Weights of a small GPT-style language model, trained from scratch on English Wikipedia.
Architecture: RMSNorm before each block, rotary positions, capped logits.
MLP neurons of a small language model. Each row is named by its layer, matrix (gate and up: input weights; down: output weights) and neuron, and shows model dimensions 48-175. Each number is 128 + 32 x the weight over its row's rms, rounded and kept within 0 to 255. Numbers have three digits each. A neuron's up and down rows have the sign that makes its largest values positive.
Before each neuron's rows, "fires in" lists the words (lower case) most often at its 100 highest values on Wikipedia text that the model never trained on; "fires on" lists the tokens most often at its 100 highest values on Wikipedia text that the model never trained on.

fires in: "born", "back", "background", "corner", "barzeh"
fires on: "n", "ack", "an", "z", "ad"
L2.gate182:143122126120142116149152108134086157131131146186150066166143114211188124126148170109176180106136131145122168094144168171108087155140163185089069117118118043139099124105076150042099121144138055095139075112146120121095189174112117127123138132108084102108126095119131075094089118124140127140133120137141104142163162161143145147104102160195108109083096143089109105133114118135171182105094
L2.up182:090180081158170138142131132124172141131149109164125123075186124093101147168143099127148112164180059111157096138101154111104142186151110154110176068148149130146091124128129123131140138126139129132114139131155077088155086129103140093104147077137194070102160106203067108165165071097108157083059169164100103138182091125100144143125179161153144151172109120180186145112189164097131127102144
L2.down182:165147115147105135109094145133132088132091142136081137093102116116112118127107079104143145070117107082130137064119088147150081080147111095096113113111157098109107113167149106131114066098184165113159104107110119157159122190089116077152113127070176117149126133124118062120164069166194068163138133112185108177148089159134164079106142105125110129113096163114119076142129154119145165123119

fires in: "of"
fires on: " of", "f", "le", "t"
L4.gate359:072095124143188110126094131099133027112113104157168196116063091162090133087101156188148146116156165103131083132172173142088130162108151108089143162156130116161128051112150109137162139116141211120103121171148113102135152157096089147099192103169120167172112182120163172114052074097101104174139151130148120193112141168164178117080178124177115115175127106141138135129172121060158114121136
L4.up359:153124090126112105101116105113080127128125095107057117092110179122187121128127126079114158091158127088161141110070143131091172077088108159102184169146143182121174126113117120173146139138111139156098122135095124139092119165126111179152104121034147112109144136067145121182141132098098131136082151131115178194064147086137175072147171105159104124124178211150102120118145098132156102085136
L4.down359:133151087119114115103116170151170162088152062100178169142148156059172155150129145167053126155118159125151128117082130120092109111070118141132099104108084152127155044114086108136141089163124143141132125089111128115151138123174114079151126105155152136117136139167097148203111121100130072086094071082131102135202104139097122097156169148144134127166143061128131134083130168079123113130208

fires in: "during", "back", "under", "background"
fires on: "ur", "ack", "ist", "er", "f"
L4.gate543:157094125139131096104102134123135141112100159103142089166132123149109140163179072122103090118139139084131144092115144187141147193042165125140146107099131158104123096112142133093143120129122134125098069116118142177142143132097213100117098174118116132067214122166118078090150133126114141148166105150125047121126095105142194212082153145154144108050112172179107128147093108168124176169106
L4.up543:116115175155056122034152116133119123106051142131175139138095131142156194145161085198135108141191148105099071118175094170141139133118140133081157144092156119151091168143094161168130104149125139126101097015083131153148122130102114132101098123134123132158151098133113111180129107114208135112105113153123182161104107176148119127091177132143125091167134146091142105171118097175146191130079
L4.down543:119151115083109208113125102144112100111149162098180175164184147141183079122120153178118061095154081085135162064109137108072170177139132065150125148132136162137109181120104140151143142093115193095122139051156092060102144138143136059127142100101111107117180140133130156139165149137116153097134079165146142126184139124146124178136143187182139092135120166114161109176083098074089134130043

fires in: "her", "his", "your", "its", "herald"
fires on: "her", " his", "is", "our", "ts"
L2.gate431:111083150118138132096116162179125118111174135159107076192119101194096130142144062075094120172091116172157113103117133130092150144131072099187130146124051143118096114108230105126125135094096116118129120140112154158125097109069166109059104171118094151154172111100108091084109120126156114153144109102108154177160143121143111105123079140203144141137055166099081118073080192115116179128140
L2.up431:123169181093148177085138123146095201124124159147162154082110114185073141164159126100075179059127130080131088163171113129085074102145116131160166107118185148180082148088129137180146173079053116118141132130139106123153112124108147139080143117108108206110131145125143072131136128070195041128165131122092130126158154121120176082111127098109128070157179150072182133111091111108194096113184
L2.down431:153130156096152084094107138123153122111141056092157161097155145154083082141199121160144150112110140091149104162132125146146146063117088126135155184134103108121114142136155146179089081130060143165144149150069061139087136128218134122128089077101160126128123132098052173128133138113135091101066189130190176130099085111116139198139152113140169131096121152144119128125111056165120132181118

fires in: "of", "department", "sports", "training", "medical", "world"
fires on: " of", "ment", "al", "s", "ing", "ld"
L4.gate678:112131128075117123149130135116076109102145072052134110144144165078164117081082123212087155121110147100125151095130087056131085144148156092093102154144184151076128098078131098164111235138146083121171186094188161066154129146154131167089108118121099123151143149089125175146072130055080102190148153154101124116103163151119144108125105146157200126087102132164170158094137093154174127159136
L4.up678:113154128191100113142163144135121082134089135063097117134123155077150119122190113160079123076179157141168144107137122109119144208151143153173132125175107118179151101158139102124167134078161124128152109159122164123071123080101123129130076042099130153164140152100112116113164105116106185117138105080122092085128124093120136154105148126129082149064136084163112145152127121205131076104099
L4.down678:125112145094090090129145191136145135149134131112118145189106139082204146171148113144174143080152154126207125174162103140104117137076102124114177079114115119098147105046155190163062140195073162094103086097110118116146131126125107078138140090109118153141151159132141102094100105110095161171131111104156084106099140116166103124134127148114098095117222127143134156088114113180153137113161

fires in: "street", "there", "championships", "centre", "2011", "championship"
fires on: "re", "ions", "1", " 201"
L2.gate91:137052150192121117139128105091117161111086131098094138105185097109112170107138140162133116122089148129139176100083107138104109088103152183121117112094073163132062097135134079113144121131138181085174160120145092102129162166127116105172099092131097116116112136143081130161115123088170104196043120172106202188143146159128177136133135111155084094101126107063085135093100093107167180113061
L2.up91:074098135122182160069116115146087061101122117125120036140096157099113090056103119135162104179134068145112137135137139170150121115141128140142204159158029150133174133113094075137142104151134132115181152099062106106114148100107137149159206159125156153122145107168134117148153117119111132120067120090158135166120166135112103158112138152160087105066149135173109075129073082129118101156067
L2.down91:091141083158099085107109102109132111091111071121140161112143163141181074166119117092168108152107175171100172102089106115102039142129087116163144149159077073135143118110113153129132140091160145166131126129165142080065161127058047126150114110145147068126089104156203064134114117093165139057145179059161128128129143127102160127149163171147126063072106080099094149126094149145116068099094

fires in: "they", "then", "these", "following", "only", "right"
fires on: "y", "n", "se", "ing", "ly", "t"
L2.gate215:094128129196128129112124164095107095146112157174148056182075129108148144118073129137122060085105147121144157076176189166132101177073178118138103155063119112125113149149163117070147146131167159173152151116130115100186148172149100125144132130134117129134065122104107140115122173127132090132125101114113138093230172159117060131082079130136127086099090126143160114115126164079082143127168
L2.up215:063175141114124179108073101086111101100121150193115148158106154089159132161176143143142067106093112143121113144107143090091077118126142154168114120095144094098134142124118161134234137109164162132167087136123151129105126132110118125134141064169159152161077119150076099140126166113154136166091152140100101153114149091180180103134207147114123130167101111091166154097132156103133127170148
L2.down215:153128139111144164108109120113090129115101152121110136128103086118148093133082148081169123117091134170123158092118162165160133130152172136172080156081118089156137076214118172145138155102116158180180178184139103147104150171158067109104100063152142131157105098128060112133076125121123100145144132117098105192184206104070107192141146117117145113133132119167118145135120131081114118102163

fires in: "a", "two", "several", "many", "an", "all"
fires on: " a", "o", "al", " m", "in", " an"
L7.gate695:089142170090126141081137104128140168136151138149101127130150165180150083187097076129110129136197130137102169106090097107116255152143157171098130078144125159187094133121090114196129169135092112080093107127158099190147069118118141094163073146104121115159183164124120092084101081108125134106134100183113145142096129108109160112119121163142102135106110115124119128152132113176120073152165
L7.up695:107093140110183140126092148104074143139111164139162127148120122116131153140109145090140115144166138083150114161099144210110084121162117137121027152151138138119168210077113087213161131153111181126175175100161151110123136073135183162125133144112125189114083108137106137122181173135142080192125121104049153145105130103153148151143158099160135226149148111100078138075132156070080159086163
L7.down695:163104099063112131160116059139120094140180192092136113095149146147128125136168113144185122093101159133114111176137122118121116146115135113104177130163073112158150135114126102078193112123132120114133109060113172114130150127126125076128096163154135143133093197101091113216156112138155098194092089079190106135132157120120134137117068153141132155085032060094147124088216121108138127193115

fires in: "took", "railroad", "each", "railway", "system", "what"
fires on: "il", "at", "k", "h", "st", "ing"
L2.gate232:116170152097183175159134070065149145090118141152144084087149132129096109074097117115125123124121088129147109164103185126149159084121140102081116096092144171133124072175133078109192162104162126096096134178095141183200088173097079175113084137089127164139166174094157101079103098185126154119108159107132121125158160124142054110136129112125111076098155131115149053129123069136127161155081
L2.up232:148129078046176150020135125105114109156101172163131059103130081132158099112164120095147112113137111109113095055165155176114177126111076147111154097120142168136127155115196172148131137125087134127089162113089112148150100096129127095115156119094132203124163176104134151172104164128114073168120070131162120099122154123165149163142141118165159148154142166099152095097137116147189141170123
L2.down232:145141136126088108118150097174153101141149111185107122113096118095092046129104138148139120084102054136129130116160115156116094136147094118093065087122140133116162100140083133143087124116138175103165129120126137092049119200098147167038125133098141177103102103111158194082092131132157132104138116157121157149171139112119138089118143152162105073122123144155111129147094090164171133126128

fires in: "no", "see", "weeks", "neo", "creek"
fires on: "o", "e"
L4.gate397:118094075164110148152159120063129102122095133143071150143187127140109175065145093116106151123143086171108145128144179108104081167089095135138162116122102104121135139119132118180085154149195171140107144087101088170132116191116127115175100152097129121179126111159110114120117093131136136083116122093111117137091099131190146114077183118080073115076114140081176158129190090138136177122165
L4.up397:099176189117105148121154169172111152103108172182171101109112081147121091146098149060086131155125159149062123139114128130121093156130091147146127098151110141080149128136146129126125130141128112141096139123102159131097118124116121081097115078149137093097174162100109137144105121200169121069115180089148174201177150100154079136125120092173128134194142135150063101138113084068144088094109
L4.down397:086098179120147183117166080109145168129112185111137149115090123175138103091159121133159077053115099106120085125117110091146089122081089114151093110114217059123151076130091113097084172094148116146080103077125102114117147098081163130132153153081152122100156117093143111143165092136148142135111096177090111119145112123067159116100162080146138098170197143132098092164175093194130169074107

fires in: "two", "national", "total", "cultural", "further"
fires on: "o", "al", "her", "ent"
L2.gate552:127108161121127142116164162134137111182180117146136103044086133089099110087115164133125067167116146142100172164123139144125161122098122137170162148110122165127080129096098123190135134162098084077150111150093136179148131132095168092143089065143156107116130092168173151118111103086121110166090167133113127129106157129194127080129093104110153119105139108128120114158140143103058117170074
L2.up552:129134115136147149129117167127096090110124174153080107080159158123166143162141188094127137129125149145110103111118117123120109165179161091095076075083160104084103172148039167134051103064135130131178107159127095178126143125126091101120177128126081162136109146129137128167138096127154147104108099125091112123097078141131111067123180083095167143150060050077110198185082153113164129146175
L2.down552:178126142111120099076124153115136120100181119195137136166118148182127095088147124170186075102084094141147124129091097093177125108124081136165082137156135103143129108162202104096193133144135112166075122090119103119095127144151137122121099111098114102160143145150073106151143144149132187133109184124110181140141108095123135187088099119114109102092144141132201127161122145147196136089104

fires in: "all", "these", "that", "following", "subsequently", "allen"
fires on: "l", "se", " that", "all", "ing", "iv"
L4.gate600:109089156109089162133100125094173138144088151170145167172165178103120164144150145088089122181154099154154137097161119154141077170140077111148080166076142110142108106137101184156182060095071085143118160161099104113186147113154111129120088176105126148111101119166106106185141108106106105113183174131101141114146173106096151107097147150180129156109145116101103070099171104059065100157128
L4.up600:108187118143129143141082116102034084128135143164126181141108118090165079101152172156149134132143110044098137164104123124148117136081126165145106128112164065148146075153169126233127082103139155133128131144089112104095130153171129112123101185125080129131063150135115157130118140119131071120095154193096091096057132182101075170126103097134102118153156130141098114105137151086126131084122
L4.down600:140216065174122120047103159114105132119134117155129144112075126102060113075152078088142164182115143099167132179160084107112103120123107082160134112113115084109122107115102131134089102108124145132089172138168065101127082186094139154097123132144089156135138121121083175145072157118129076177110100103099155113047141120145162149082131126156103116131203116156116094161070081113138172054107

fires in: "an", "is", "by", "announced", "another", "several"
fires on: " an", " B", " is", " b", "al"
L7.gate596:158088119136134125117118064138115048119133145145151137123140120098126118154087104084181171130143114135085126104171098111069143191153076165116147179119155108110145220115114156148116122092078145076122163123057112156119148095130156127101088098089152145171130095104086079110161126193153088115093121137135094136159140142047156131105089170069090128145134157185182148177101156159130049170185
L7.up596:072143077130168131095127129152170175115176095153161180178184146131104114181121115151152093158101134108157164098092133117112168150137136145086121136106163143204134121098126107097146131119002178130177157134137166128123131083117195107123065171126099097084100146160126128125105080142111140122130138098101182128134127105117163194126136097167127153085119126120142204124111150100130139129132
L7.down596:133142094115196134113102150157137156123134157177130102143133085196134107138127160164204112145153109152157136077076165122141154122133113128083125094133071099108119134133172115097165122157096164100147090112140164140116110163171124130080098113099157135099146107130098126128126149229175100173090054070197124166148120172134159143099145116113167128148149163109097111124116099139141098109083